config = dict(
    num_hidden_layers=16,
    hidden_size=320,
    num_attention_heads=5,
    num_key_value_heads=5,
    head_dim=64,
    intermediate_size=640,
    vocab_size=16384,
    hidden_act='geglu',
    norm='rmsnorm',
    norm_place='pre',
    norm_eps=1e-05,
    positions='rope',
    rope_theta=100000.0,
    rope_fraction=1.0,
    qk_norm=False,
    attn_scale=0.125,
    bias='none',
    tie_word_embeddings=True,
    parallel_block=False,
    init='orth',
    init_std_qkv=0.0234,
    init_std_o=0.0,
    init_std_up=0.0234,
    init_std_down=0.0,
    optimizer='adamw',
    learning_rate=0.00127,
    lr_mult_qkv=0.7,
    beta1=0.9,
    beta2=0.99,
    lr_head=0.00675,
    max_grad_norm=1.0,
    warmup_steps=367,
    schedule='wsd',
    decay_fraction=0.693,
    decay_shape='pow',
    final_lr_fraction=0.02,
    batch_tokens=65536,
    max_seq_len=512,
    doc_mask=True,
    train_tokens=546800000,
    max_steps=8344,
    dataset='wikipedia_en',
)
MLP neurons of a small language model. Each row is named by its layer, matrix (down: output weights) and neuron, and shows model dimensions 16-111. Each number is 50 + 15 x the weight over its row's rms, rounded and kept within 0 to 99. A neuron's up and down rows have the sign that makes its largest values positive.
A block is one neuron, or neurons of one layer that tend to fire together. After each block is what it responds to, as a language model described it from the Wikipedia text at the highest values.

L12.down15:45 50 63 48 74 47 26 52 42 86 53 61 20 57 59 65 40 62 30 76 47 86 48 45 53 62 53 82 84 50 59 54 49 56 45 70 43 57 42 65 25 44 70 62 36 64 75 35 49 42 82 65 38 55 78 37 54 31 49 74 57 43 55 56 36 65 48 64 66 66 26 44 48 71 37 56 58 32 55 60 47 44 53 71 44 55 63 51 30 55 53 54 56 44 43 53
Responds to: Adverbs after linking verbs

L6.down0:57 74 64 57 18 53 64 51 60 33 36 64 41 44 44 52 39 80 29 51 52 47 42 39 54 63 72 50 29 58 39 46 53 55 45 49 43 63 60 51 39 51 55 55 60 68 52 43 58 46 34 65 62 78 43 55 62 50 58 44 22 41 29 54 93 23 23 50 85 56 64 72 79 56 42 37 85 47 53 79 60 59 35 46 51 34 43 31 51 49 66 53 45 48 61 63
L6.down7:63 50 44 61 89 65 36 48 67 59 48 73 64 31 47 76 20 77 71 54 41 49 55 59 44 54 54 43 58 67 36 62 70 50 57 38 57 47 50 38 43 30 36 42 30 58 19 30 27 33 45 53 49 65 30 42 50 45 47 36 73 31 27 48 39 18 57 65 72 53 55 56 35 36 49 53 55 66 41 88 31 78 57 56 70 70 31 30 69 45 42 24 51 42 49 59
L6.down35:51 54 36 46 60 57 38 42 56 70 94 49 40 51 55 51 84 55 55 27 49 30 51 64 33 60 30 16 40 57 46 41 46 20 36 23 48 71 60 63 47 48 65 48 43 56 49 39 74 30 63 44 35 59 45 61 46 37 34 56 88 39 42 21 49 46 37 51 52 33 51 61 65 65 49 87 21 51 54 54 42 57 55 44 63 46 50 55 53 56 42 51 64 37 68 49
L6.down101:46 85 63 37 60 64 62 37 65 42 55 44 48 44 52 29 55 62 64 47 43 31 59 54 50 36 28 70 41 47 37 46 48 66 55 47 66 43 62 43 26 69 62 61 56 41 73 62 47 49 56 53 48 45 66 25 55 51 49 71 66 46 55 74 63 89 21 33 47 38 46 34 39 61 66 21 60 62 33 70 60 51 43 45 58 53 55 51 37 22 64 34 78 29 47 66
L6.down130:59 69 40 28 58 49 57 54 39 61 42 65 27 59 60 61 53 58 46 69 73 14 50 30 27 45 44 26 30 61 47 40 61 44 82 45 37 39 48 69 55 68 60 48 49 55 33 47 78 48 40 59 39 68 43 34 70 47 77 32 40 58 55 36 66 56 31 40 75 56 92 47 64 70 48 36 59 48 58 68 69 44 52 76 29 39 69 10 67 48 42 39 65 52 57 31
L6.down229:21 65 55 37 43 52 82 38 32 61 52 78 64 87 48 48 56 71 50 44 29 61 43 68 51 56 39 42 20 55 50 64 33 38 73 58 33 36 38 39 71 41 53 40 62 58 79 48 64 33 66 53 52 56 35 23 50 64 47 33 41 34 33 30 35 37 52 32 45 48 46 40 71 67 50 53 40 43 61 65 35 50 70 93 38 48 65 44 65 59 48 42 54 41 47 34
L6.down243:54 61 66 40 48 54 82 47 57 48 71 76 76 75 72 49 60 83 51 59 64 39 42 43 40 31 68 45 61 67 66 21 77 46 42 49 50 32 64 72 45 46 70 76 59 54 62 59 77 42 41 32 36 64 46 21 63 55 51 37 41 12 31 70 55 36 49 11 56 35 59 45 48 40 72 46 59 65 72 94 26 43 32 62 55 56 73 20 12 49 48 28 62 41 37 31
L6.down615:64 53 48 51 51 61 59 71 39 51 37 35 38 40 70 31 77 73 39 26 47 30 42 50 22 21 65 30 88 70 59 38 36 60 60 68 53 66 56 72 66 42 63 57 33 33 41 38 48 39 51 67 44 53 29 59 60 75 42 57 52 41 45 45 47 61 48 55 58 43 53 31 50 38 49 70 55 39 44 49 27 67 53 70 36 31 69 48 51 38 45 26 55 87 56 58
Responds to: Adverbs and institutional nouns

L13.down42:47 66 34 70 45 65 40 43 45 64 57 61 36 20 71 38 43 64 39 38 57 34 40 50 54 58 72 80 42 90 43 85 50 46 57 70 64 61 48 60 19 22 19 64 46 44 91 61 33 64 55 48 55 47 65 51 52 32 55 53 22 47 41 50 58 53 54 61 38 48 36 60 67 72 45 44 53 51 63 60 91 43 39 67 11 58 49 79 55 54 44 47 49 55 58 44
L13.down210:46 49 34 43 50 75 38 52 46 45 52 52 68 77 49 59 41 58 58 73 59 60 61 63 51 73 47 30 82 49 60 57 24 30 42 65 47 27 59 56 42 30 48 60 35 74 71 74 35 38 46 30 48 58 44 61 66 67 81 40 51 57 64 59 72 23 28 49 72 63 53 45 77 69 54 53 45 50 43 41 77 47 56 61 45 44 55 20 40 19 53 53 63 32 58 42
L13.down274:20 63 43 70 56 44 45 40 38 26 58 67 65 61 61 49 95 48 58 62 40 67 29 59 68 53 41 64 56 33 45 44 76 50 44 56 43 27 72 60 54 83 50 82 51 69 62 53 53 55 47 63 47 66 74 56 34 70 22 66 65 55 52 68 55 65 49 37 35 62 38 52 57 26 40 57 46 44 46 45 42 74 56 49 75 55 39 68 53 36 62 73 53 68 71 07
L13.down349:35 51 65 49 65 69 80 68 40 45 53 51 36 56 36 61 82 47 34 52 33 52 44 51 70 55 31 39 73 29 52 36 49 50 56 60 71 65 56 42 52 35 28 38 61 72 36 43 36 32 53 56 48 57 30 60 57 39 75 66 72 52 49 53 48 63 39 53 91 49 47 71 71 67 55 48 50 46 52 40 27 66 34 30 32 74 56 32 36 90 32 43 62 75 37 45
L13.down380:47 38 57 75 62 62 33 54 52 51 64 52 38 38 67 64 42 71 34 52 53 54 36 63 42 29 55 43 33 83 47 45 41 57 34 51 32 42 64 33 57 45 78 56 31 48 61 71 32 49 53 57 57 34 47 21 53 55 18 16 45 43 47 22 33 55 54 45 51 64 52 54 46 48 43 15 61 31 53 72 51 45 56 47 62 55 56 51 46 49 52 65 47 76 81 40
L13.down387:53 41 28 29 42 30 48 32 49 76 34 52 26 64 71 61 36 45 31 55 50 51 44 60 52 47 24 45 53 49 68 43 45 46 51 44 51 61 52 63 26 46 57 60 39 60 55 42 40 47 40 60 58 64 79 48 69 38 37 39 81 74 28 51 57 31 32 28 67 88 46 26 64 54 54 31 26 43 81 49 31 27 42 46 63 53 50 76 70 59 41 39 21 41 32 51
L13.down420:45 60 55 49 32 51 48 46 52 60 50 41 48 37 50 41 44 69 44 59 42 34 60 63 74 54 57 57 42 57 42 50 73 42 56 57 72 44 64 51 54 41 55 57 45 51 57 66 47 43 73 51 54 23 40 75 47 28 35 67 21 52 81 30 54 49 36 62 54 26 58 62 50 47 38 53 56 50 55 76 73 49 71 62 43 39 43 34 78 38 38 21 33 56 46 45
L13.down530:73 42 33 64 64 30 21 60 26 58 48 38 39 69 36 61 70 58 49 40 47 55 50 43 42 65 67 59 64 57 14 37 55 43 69 48 61 52 44 42 63 35 86 34 73 34 45 66 61 73 54 60 57 38 34 73 67 41 49 52 51 47 66 73 38 25 50 62 39 39 44 42 45 54 31 58 57 35 48 38 53 68 54 50 40 44 41 41 27 57 55 33 63 71 39 40
Responds to: Degree modifiers before adjectives

L12.down481:54 48 34 56 19 33 60 42 48 34 38 37 20 45 43 54 52 33 62 46 54 36 47 50 38 54 07 32 57 41 56 47 17 50 46 67 47 59 53 24 43 31 31 77 48 64 40 44 50 40 56 37 60 15 46 69 57 76 58 50 69 79 46 49 35 49 42 50 27 42 10 49 95 50 55 24 47 47 56 69 14 63 70 50 53 25 59 17 64 47 57 58 56 46 42 59
Responds to: Initial letter fragments

L6.down17:70 43 57 43 42 47 41 46 54 65 67 00 57 39 50 68 51 49 43 27 56 49 68 16 71 42 77 40 61 39 38 37 27 54 47 61 67 44 59 49 32 41 38 43 47 56 59 35 55 58 81 48 68 71 30 42 61 41 44 55 39 30 77 57 37 51 43 60 47 45 48 59 50 50 50 49 17 52 27 78 57 66 39 37 62 55 55 51 45 53 34 40 33 60 39 22
L6.down23:52 41 70 32 43 28 54 36 46 43 55 43 45 58 41 33 47 29 47 30 42 48 59 47 32 55 60 72 50 48 69 64 61 46 48 51 44 77 35 50 68 60 34 52 65 55 28 63 38 59 48 53 72 36 30 46 50 35 43 42 41 67 62 38 37 59 56 56 45 46 38 48 41 65 66 42 54 42 67 00 64 56 78 68 50 63 53 69 58 54 33 57 60 61 74 58
L6.down116:68 50 57 87 53 50 46 31 41 58 28 66 32 57 66 51 48 38 60 50 45 70 65 33 74 33 42 32 32 51 57 64 48 61 47 68 43 68 60 39 53 47 50 28 46 32 13 66 45 50 36 55 43 48 65 55 72 39 37 48 54 48 64 57 48 75 57 68 36 43 33 47 69 72 56 51 29 36 67 35 40 48 47 53 39 32 48 42 38 36 43 48 70 47 55 25
L6.down148:56 47 54 39 42 63 18 64 35 83 50 45 67 42 28 31 44 61 46 62 45 57 43 23 49 46 54 49 27 34 71 68 46 51 37 66 25 27 56 36 55 77 27 31 42 37 42 57 30 45 38 41 64 61 63 44 78 65 47 64 41 33 54 15 60 62 55 66 38 54 41 39 48 75 65 74 28 59 36 61 60 61 26 32 27 40 84 44 55 23 48 57 65 07 53 73
L6.down210:42 54 37 54 44 29 14 47 31 55 50 22 51 42 45 55 47 75 72 41 63 46 49 32 13 46 68 65 44 50 59 57 51 47 39 73 58 56 36 64 61 38 36 35 70 43 34 38 35 42 36 69 47 49 41 34 57 57 61 60 50 43 66 51 60 42 40 38 61 74 73 78 29 63 59 59 36 60 36 82 45 50 30 64 49 33 62 50 38 66 30 58 65 48 71 50
L6.down313:63 70 63 57 28 24 37 50 63 25 54 34 46 48 63 38 65 91 56 31 48 44 46 76 42 53 65 35 48 19 51 33 60 49 52 41 57 60 74 60 46 51 52 51 45 50 40 53 75 53 60 49 38 51 31 71 45 32 55 45 47 55 54 57 59 67 65 38 42 57 38 41 67 42 78 41 35 50 48 42 75 93 65 47 28 61 35 44 48 28 41 34 54 41 47 84
L6.down462:60 48 70 35 62 56 45 53 54 31 37 31 56 36 48 49 30 55 49 54 40 74 48 43 56 66 46 54 39 63 41 64 35 62 19 41 54 54 50 33 57 38 44 36 64 55 37 76 34 60 55 21 59 65 62 78 87 58 40 61 50 59 81 56 69 41 34 33 33 40 57 48 50 54 77 74 38 69 56 47 64 87 73 73 48 46 57 37 39 56 54 65 61 70 39 37
L6.down525:37 57 56 53 20 81 59 39 60 68 60 60 31 50 54 58 64 40 36 51 39 49 40 43 37 39 54 59 45 30 48 24 54 66 73 77 30 51 56 53 72 42 41 55 21 72 38 36 60 41 12 66 64 42 19 36 63 47 24 56 27 46 52 42 18 46 55 31 28 44 38 40 50 40 47 58 65 19 44 39 51 62 34 50 35 69 53 35 70 63 32 35 62 40 67 26
Responds to: Capitalized name-initial fragments

L12.down598:72 82 56 41 36 43 49 60 57 49 47 52 20 31 51 44 50 53 47 54 50 40 63 30 82 51 78 57 50 67 46 49 45 50 52 51 64 43 41 28 32 65 27 31 58 34 66 66 33 50 72 48 48 72 70 32 48 57 53 51 45 06 63 81 44 87 65 39 39 47 40 43 71 66 45 53 55 37 46 40 58 66 56 58 48 70 63 48 59 27 62 66 46 22 38 64
Responds to: Comma ending noun phrase

L6.down57:62 49 40 55 38 72 53 43 58 56 49 44 54 56 40 46 55 44 50 33 14 82 61 19 78 42 51 43 62 54 37 67 44 25 44 53 36 59 32 59 58 50 63 54 38 34 21 56 65 45 44 35 73 51 78 45 38 49 55 67 32 52 42 50 40 34 23 49 52 37 64 65 73 46 41 46 49 70 39 39 46 47 70 46 72 57 47 77 52 66 54 44 59 55 18 49
L6.down60:83 44 61 44 60 37 66 70 48 48 40 32 39 74 61 37 36 67 70 26 71 60 57 53 56 30 39 43 41 39 76 56 52 72 52 60 34 64 56 75 36 68 44 26 71 32 20 62 58 62 42 43 36 55 76 28 69 39 53 40 29 26 30 40 44 62 21 31 60 58 77 93 50 34 36 70 54 77 49 45 50 38 37 58 72 41 59 64 56 49 43 65 48 75 38 46
L6.down73:38 51 41 50 32 60 39 52 59 63 63 55 35 60 65 29 54 68 49 43 37 92 49 30 41 34 59 54 70 51 65 61 73 21 68 21 49 43 38 29 33 50 63 39 38 40 60 39 70 41 27 41 36 64 34 42 55 29 25 78 45 36 45 52 26 61 31 70 44 57 41 51 41 26 40 69 34 53 74 61 53 44 48 17 54 83 64 68 56 26 42 38 45 55 56 66
L6.down107:39 76 61 50 72 71 60 35 42 35 60 56 60 59 81 47 56 13 41 30 44 50 46 39 46 52 74 48 60 89 47 55 36 56 43 37 49 20 71 56 46 39 51 60 57 37 35 34 66 41 26 35 46 49 35 05 42 55 48 53 44 39 55 36 47 24 41 45 56 51 63 72 55 54 61 50 29 71 44 76 75 25 37 65 78 60 47 60 43 85 62 85 69 41 32 74
L6.down327:45 46 67 60 32 40 37 52 51 42 49 49 53 57 53 66 33 58 50 46 52 53 68 27 28 31 44 26 57 44 36 55 60 55 71 58 74 42 39 39 17 75 29 52 63 49 61 32 30 37 83 23 35 46 47 65 69 52 60 66 57 49 41 36 47 47 34 64 38 63 60 47 36 45 46 59 62 37 43 44 24 99 64 42 45 51 55 34 20 33 61 33 54 49 27 48
L6.down431:44 47 40 48 58 70 56 41 44 43 38 38 47 66 60 57 54 59 15 46 27 22 31 60 43 63 51 45 46 53 68 58 38 62 55 55 60 55 57 51 11 67 76 85 74 64 80 34 65 60 50 60 38 58 30 31 31 56 57 35 68 47 46 64 44 45 37 63 36 62 33 76 68 51 30 38 42 54 57 55 55 35 64 59 50 45 52 31 53 56 51 67 63 62 42 71
L6.down436:46 30 63 67 39 41 82 63 28 49 37 50 66 62 75 36 40 44 37 46 55 29 32 59 46 45 51 64 44 55 53 61 38 78 45 66 42 36 42 52 72 49 64 69 68 18 56 70 44 60 40 67 49 71 61 34 25 78 41 30 38 20 73 39 50 46 51 56 51 57 45 60 46 45 67 48 36 43 55 44 37 91 54 46 47 33 48 39 39 63 22 45 33 69 53 47
L6.down584:63 60 21 34 48 51 74 35 25 46 30 60 79 47 55 61 31 62 55 33 52 37 60 60 48 59 39 59 47 76 47 60 58 62 58 53 59 48 50 33 44 38 79 41 59 41 57 52 47 62 52 42 68 61 37 31 47 60 52 39 40 39 51 45 36 39 25 37 44 60 57 64 37 49 60 34 45 45 42 58 48 39 64 55 63 63 80 36 45 57 62 35 59 31 35 69
Responds to: Referring subject nouns

L13.down132:59 29 26 33 61 67 53 51 38 34 50 55 66 46 35 69 52 53 41 31 59 62 37 74 26 27 57 50 46 81 54 51 48 29 49 65 46 43 54 47 42 77 40 50 69 31 61 44 50 69 62 45 54 73 56 34 44 54 48 58 52 56 54 52 54 36 55 32 62 44 21 51 32 60 53 54 45 39 39 63 26 65 67 43 52 68 53 50 42 57 46 61 60 61 50 42
L13.down174:51 59 20 53 29 75 67 53 67 54 32 66 63 37 37 47 14 77 46 34 50 52 52 50 50 63 55 42 50 60 39 44 61 42 34 52 56 61 64 86 39 46 62 54 57 61 63 49 53 58 66 44 54 27 59 40 77 37 55 60 53 77 60 35 60 39 59 33 54 47 48 51 48 44 33 56 44 72 57 40 42 43 57 35 63 48 35 43 54 55 40 42 68 54 54 38
L13.down248:52 48 68 21 56 67 42 22 28 55 50 56 59 28 48 62 68 42 65 39 72 28 56 47 62 47 60 65 52 59 47 62 75 66 68 85 44 35 61 66 55 35 59 62 60 53 41 44 22 71 43 44 36 44 35 60 44 48 59 33 43 27 50 50 17 16 59 50 36 54 44 33 62 50 52 32 46 57 67 55 61 57 57 64 60 44 16 65 43 61 40 60 44 60 20 32
L13.down452:44 58 36 28 29 40 59 63 40 58 44 60 76 63 33 48 66 50 59 62 61 48 52 50 22 59 62 57 19 67 60 55 12 79 64 37 37 63 75 50 62 89 30 60 45 50 48 71 51 57 51 35 45 46 45 54 57 53 51 41 38 58 50 40 51 47 69 40 52 43 56 44 42 67 65 52 51 50 60 32 36 31 42 68 56 47 44 54 38 36 56 76 57 36 37 96
L13.down524:28 34 57 20 37 48 45 51 61 33 58 68 56 56 16 38 44 21 47 23 55 51 25 66 27 44 44 55 41 73 40 59 54 28 39 69 67 56 42 27 66 45 43 28 72 43 50 47 73 37 36 69 61 45 48 56 45 63 31 44 28 74 42 70 47 65 41 48 55 24 50 70 33 32 11 60 83 45 48 55 37 45 61 40 69 48 36 62 52 67 67 59 50 64 27 48
L13.down536:65 59 38 57 70 76 65 38 35 39 51 29 49 51 53 53 77 63 54 43 37 61 27 74 18 57 50 23 52 63 50 55 37 27 38 52 52 25 44 66 53 53 66 47 66 77 48 48 41 35 54 51 37 56 44 54 65 66 54 70 54 30 55 37 32 38 21 47 68 64 43 65 67 21 10 31 64 71 59 40 42 56 62 85 48 23 15 47 39 57 64 43 39 45 39 83
L13.down554:49 48 36 99 46 31 63 84 22 50 60 32 55 53 34 80 49 35 33 36 20 81 25 47 58 46 51 44 58 94 33 53 75 73 61 53 53 62 64 54 54 63 64 41 73 52 37 52 35 48 44 54 63 43 58 47 37 42 50 31 43 45 33 28 38 59 40 43 64 46 57 40 36 42 44 37 44 47 60 51 71 40 61 66 42 68 38 36 39 45 73 67 43 45 61 71
L13.down616:34 52 28 36 40 62 39 39 35 44 66 68 58 61 59 72 60 54 44 47 19 66 71 58 54 68 42 23 34 43 32 64 85 58 48 59 56 55 62 44 77 42 76 35 63 58 41 52 55 14 50 68 45 28 41 28 55 35 67 56 49 62 55 66 46 76 53 34 15 79 27 59 50 46 28 38 46 64 56 42 71 51 58 62 39 56 44 60 66 67 44 37 43 51 66 40
Responds to: Word-initial single letters

L12.down359:53 71 48 70 36 33 49 64 64 59 33 43 64 41 58 34 19 44 51 42 66 37 42 28 62 57 62 37 43 63 85 69 52 34 28 50 38 28 44 53 44 50 41 57 55 41 69 42 54 69 61 46 45 33 40 33 54 74 51 58 25 62 47 51 38 48 50 86 72 69 44 51 72 70 66 63 46 99 26 45 59 36 57 72 58 71 80 56 76 43 51 36 63 39 67 53
Responds to: "the" after in/at/on

L6.down26:83 58 55 41 45 51 23 58 42 16 57 69 44 66 66 58 30 68 57 49 64 43 53 73 75 53 49 35 41 48 42 33 32 52 67 74 63 68 37 42 41 44 59 52 43 28 61 46 47 69 46 51 72 35 51 36 65 60 31 29 86 43 69 39 47 50 21 54 58 36 39 41 44 67 52 32 40 50 80 31 64 54 53 52 23 59 46 28 37 19 83 61 51 45 35 72
L6.down82:56 48 35 48 43 84 40 43 45 71 28 56 43 58 28 69 45 46 44 52 32 60 42 44 20 77 65 45 34 23 58 35 75 49 38 74 46 47 38 35 63 54 28 18 62 39 67 51 54 54 39 51 41 66 53 58 44 61 59 78 40 58 50 51 46 41 64 42 54 06 60 55 50 50 62 54 55 71 65 69 44 47 27 49 21 48 54 42 39 60 77 56 83 70 65 23
L6.down145:65 63 42 75 55 53 43 56 34 25 58 35 44 38 55 46 71 45 83 35 66 52 22 52 50 36 47 37 70 48 05 37 45 46 70 37 58 29 79 51 24 54 32 52 74 38 37 53 71 54 53 66 55 65 23 50 40 35 48 41 40 50 82 26 55 54 62 62 49 56 70 58 79 59 48 46 39 25 52 61 65 72 54 47 42 51 71 40 62 44 32 39 77 09 53 51
L6.down158:84 22 53 26 64 33 47 27 55 31 66 61 78 45 72 40 63 65 38 32 50 28 47 65 55 45 46 56 69 25 65 47 69 57 31 52 55 43 48 47 27 57 42 20 52 48 30 44 67 78 43 65 54 36 37 53 47 46 30 55 52 46 51 51 15 41 58 45 21 39 49 40 66 28 47 99 35 34 20 36 43 33 50 65 51 60 55 43 33 37 50 66 37 45 36 41
L6.down244:50 42 51 60 32 55 48 28 57 38 75 53 46 58 27 39 60 44 55 36 48 49 48 52 65 45 57 75 49 36 55 40 38 40 48 69 49 47 46 62 25 78 37 66 32 37 66 58 65 99 51 39 63 63 25 44 62 40 42 35 58 91 79 44 36 76 22 48 33 33 48 56 50 64 30 62 39 48 92 51 61 45 37 49 69 49 66 45 52 73 57 52 69 54 41 56
L6.down310:39 72 51 39 34 58 39 69 32 69 43 66 57 73 49 26 56 46 61 43 41 74 65 49 45 34 47 25 49 33 52 39 71 41 39 44 51 37 34 70 51 29 60 45 26 53 49 27 44 44 70 22 58 65 51 49 36 37 57 18 17 36 78 57 17 41 54 56 62 40 33 64 55 55 56 53 69 69 55 41 53 58 33 49 48 46 51 42 39 62 45 59 65 61 67 16
L6.down482:62 48 45 59 37 47 25 25 43 53 44 63 50 60 26 50 34 69 74 33 70 29 52 63 21 36 48 51 27 52 20 44 80 41 75 61 54 37 62 57 51 72 40 46 51 60 41 48 43 55 23 65 70 41 71 62 67 59 62 65 44 50 32 54 58 26 53 69 42 84 37 62 68 68 51 53 87 33 60 48 89 59 54 45 35 53 44 37 47 36 57 61 49 46 49 48
L6.down622:71 27 80 71 45 85 35 73 24 62 56 27 68 45 30 54 67 49 64 22 56 63 62 41 67 49 54 20 59 60 28 37 50 48 63 52 58 27 35 36 21 45 65 33 54 39 31 55 43 43 58 65 77 71 63 57 69 39 45 33 44 59 75 56 27 63 69 35 49 46 19 54 62 61 21 41 64 24 41 59 59 44 61 54 46 51 48 42 59 68 16 59 60 42 79 75
Responds to: Split-off initial capitals

L13.down171:30 44 35 62 43 32 26 68 79 68 39 37 53 76 37 53 67 50 49 41 65 51 59 32 48 78 64 54 72 31 33 55 39 43 40 60 29 50 78 59 91 52 48 38 39 53 74 27 29 51 36 58 55 45 60 33 33 46 65 46 61 14 54 58 37 47 61 33 32 15 51 56 70 60 32 48 49 43 53 39 53 58 57 55 58 29 49 64 53 43 45 37 34 46 33 45
L13.down209:47 37 75 39 66 69 40 53 34 64 44 62 69 53 42 76 48 20 72 37 47 28 36 62 53 22 59 36 34 45 62 43 74 27 94 45 57 74 43 71 52 69 43 26 44 31 15 59 64 28 66 54 54 46 39 71 61 52 29 56 47 64 69 53 55 67 44 27 68 13 61 18 46 70 24 67 50 45 57 13 29 50 39 58 15 55 66 22 41 43 50 40 46 35 42 38
L13.down398:68 35 40 51 44 51 78 32 47 32 33 63 44 82 55 73 79 61 46 51 66 51 50 47 47 82 11 12 79 48 76 56 35 53 30 47 84 58 78 50 23 73 43 24 36 43 54 53 36 61 39 39 34 31 78 43 50 24 42 66 49 51 49 39 46 35 20 49 73 66 48 57 58 40 34 52 21 57 43 82 88 50 48 38 75 53 44 50 46 66 46 64 66 66 60 69
L13.down449:52 57 37 65 43 49 22 29 41 67 57 29 56 69 55 32 53 40 55 53 65 35 60 76 77 61 65 70 64 41 66 49 52 42 46 18 41 27 61 46 81 55 40 42 61 35 32 66 70 60 58 51 66 28 67 23 52 44 28 51 63 32 65 67 31 63 21 48 25 53 48 28 78 32 47 59 26 52 43 52 49 38 73 50 56 50 74 49 43 52 75 33 36 58 29 40
L13.down478:72 41 49 37 26 71 41 35 42 30 52 56 46 63 37 60 40 50 62 60 30 33 74 56 72 34 37 49 46 57 72 60 37 60 69 50 71 70 57 41 35 60 35 39 69 24 80 67 35 52 57 37 39 52 48 47 62 34 72 25 55 27 59 58 62 34 50 62 48 40 58 70 61 43 50 60 52 51 19 27 64 57 49 31 66 45 37 62 54 34 48 63 62 55 56 35
L13.down493:42 53 46 66 36 26 55 48 69 60 39 19 32 30 64 28 33 37 64 55 55 60 30 63 21 39 48 38 38 58 84 35 64 27 78 67 42 68 51 52 64 17 45 53 63 49 36 52 28 72 58 73 45 79 60 83 58 73 34 69 43 34 81 44 51 43 43 46 61 63 63 71 51 45 44 57 54 83 59 48 43 53 59 63 53 55 75 48 46 41 60 57 51 39 59 41
L13.down585:67 41 52 24 63 62 02 47 43 72 55 41 36 73 57 67 59 28 67 80 39 51 35 49 58 75 46 60 52 42 55 66 27 17 39 78 40 30 36 50 30 42 51 67 57 21 43 50 75 45 44 27 50 55 80 45 70 39 66 64 38 71 48 49 67 45 28 56 54 59 48 46 74 50 60 44 36 42 39 52 48 59 51 48 72 24 42 82 04 64 18 73 65 38 55 46
L13.down621:73 43 09 52 28 59 62 35 62 63 26 53 64 42 66 31 46 38 34 33 30 39 59 40 76 53 29 36 37 46 55 70 64 54 62 13 50 41 53 42 46 86 25 69 45 68 49 57 33 42 75 40 84 65 60 34 31 37 47 40 45 50 25 37 70 69 48 29 26 49 62 41 64 40 35 52 54 45 72 54 51 38 59 49 45 47 66 53 34 63 86 60 51 58 47 77
Responds to: Surname initials; temporal "the"

L13.down16:58 37 47 25 43 69 48 17 59 37 64 69 87 35 46 38 33 47 49 73 70 25 36 29 57 54 77 64 47 48 53 58 63 33 37 24 38 43 69 42 45 64 54 61 53 62 56 34 45 43 48 41 39 35 46 59 07 57 48 53 52 62 42 62 41 50 74 56 56 52 58 54 44 78 37 26 68 31 06 70 38 44 55 48 73 17 79 66 46 68 53 64 50 47 42 41
L13.down23:60 49 83 36 57 52 55 68 61 70 26 44 39 74 60 45 41 33 47 38 43 50 53 17 50 60 71 29 86 77 61 66 51 71 41 63 45 52 46 41 47 42 43 61 33 54 63 52 49 46 66 28 68 33 48 44 37 58 42 46 43 50 59 61 50 56 47 51 61 87 52 28 15 56 43 39 46 65 53 69 61 49 59 33 54 46 57 66 65 46 55 70 75 36 49 55
L13.down116:60 86 72 31 46 63 95 64 34 55 58 69 45 33 59 38 27 35 26 46 37 38 50 54 87 40 66 71 48 79 61 66 45 44 62 87 72 66 36 53 15 45 65 44 53 29 54 64 41 53 67 40 57 56 58 53 53 35 60 46 52 32 62 52 74 56 54 35 64 57 50 64 41 53 45 28 67 44 61 37 64 40 42 56 67 84 45 55 59 35 67 31 50 57 44 45
L13.down141:76 39 53 50 40 52 56 64 55 48 41 63 84 51 35 60 76 66 66 40 18 53 41 61 68 72 52 55 27 39 36 31 53 69 59 49 38 69 37 46 43 27 51 28 67 46 32 48 36 66 35 45 50 32 66 71 35 43 65 59 45 28 59 57 60 59 20 33 39 35 51 78 46 48 63 64 56 65 46 35 46 61 62 47 51 29 33 43 49 42 61 68 41 61 44 33
L13.down246:59 42 46 25 56 61 38 43 49 45 34 70 34 67 57 42 52 46 25 53 41 32 54 46 69 55 28 67 57 57 43 40 53 67 27 27 48 51 39 57 64 66 64 39 25 67 52 50 65 52 38 42 61 77 51 35 37 46 63 51 42 69 45 87 51 50 48 40 53 64 52 38 80 42 62 36 13 47 37 41 41 37 54 45 74 52 62 63 56 40 53 67 32 37 34 67
L13.down370:48 30 59 66 39 49 39 40 73 52 45 58 52 78 57 34 36 68 41 57 38 42 55 50 54 46 53 34 52 50 53 55 45 54 48 36 68 50 60 71 47 28 20 42 56 66 49 65 73 38 46 41 15 74 63 60 60 21 97 64 70 58 48 47 47 48 52 73 54 73 54 72 74 72 48 55 69 33 76 43 68 69 45 43 76 43 49 58 60 32 59 63 45 45 48 37
L13.down422:64 56 73 61 26 68 48 37 29 53 71 48 52 48 66 59 53 47 40 44 48 33 58 66 79 62 40 29 38 43 51 43 60 49 33 73 45 59 44 55 53 71 31 61 48 59 71 72 29 68 67 40 47 19 50 69 30 29 34 54 39 43 68 36 61 26 75 53 60 53 48 38 54 27 65 51 56 47 48 47 56 44 56 55 53 42 51 50 68 44 57 64 27 63 54 29
L13.down442:71 59 44 39 62 35 48 19 66 60 45 53 64 33 44 64 72 48 53 33 53 31 63 36 48 55 47 61 66 45 48 71 71 71 58 68 60 57 45 44 33 56 55 37 50 51 51 34 52 60 30 66 38 52 39 68 36 38 55 66 47 72 74 80 27 52 51 54 32 34 46 67 84 48 63 56 75 56 44 43 26 42 52 47 66 61 69 64 34 67 72 45 54 76 32 39
Responds to: Comma closing noun phrase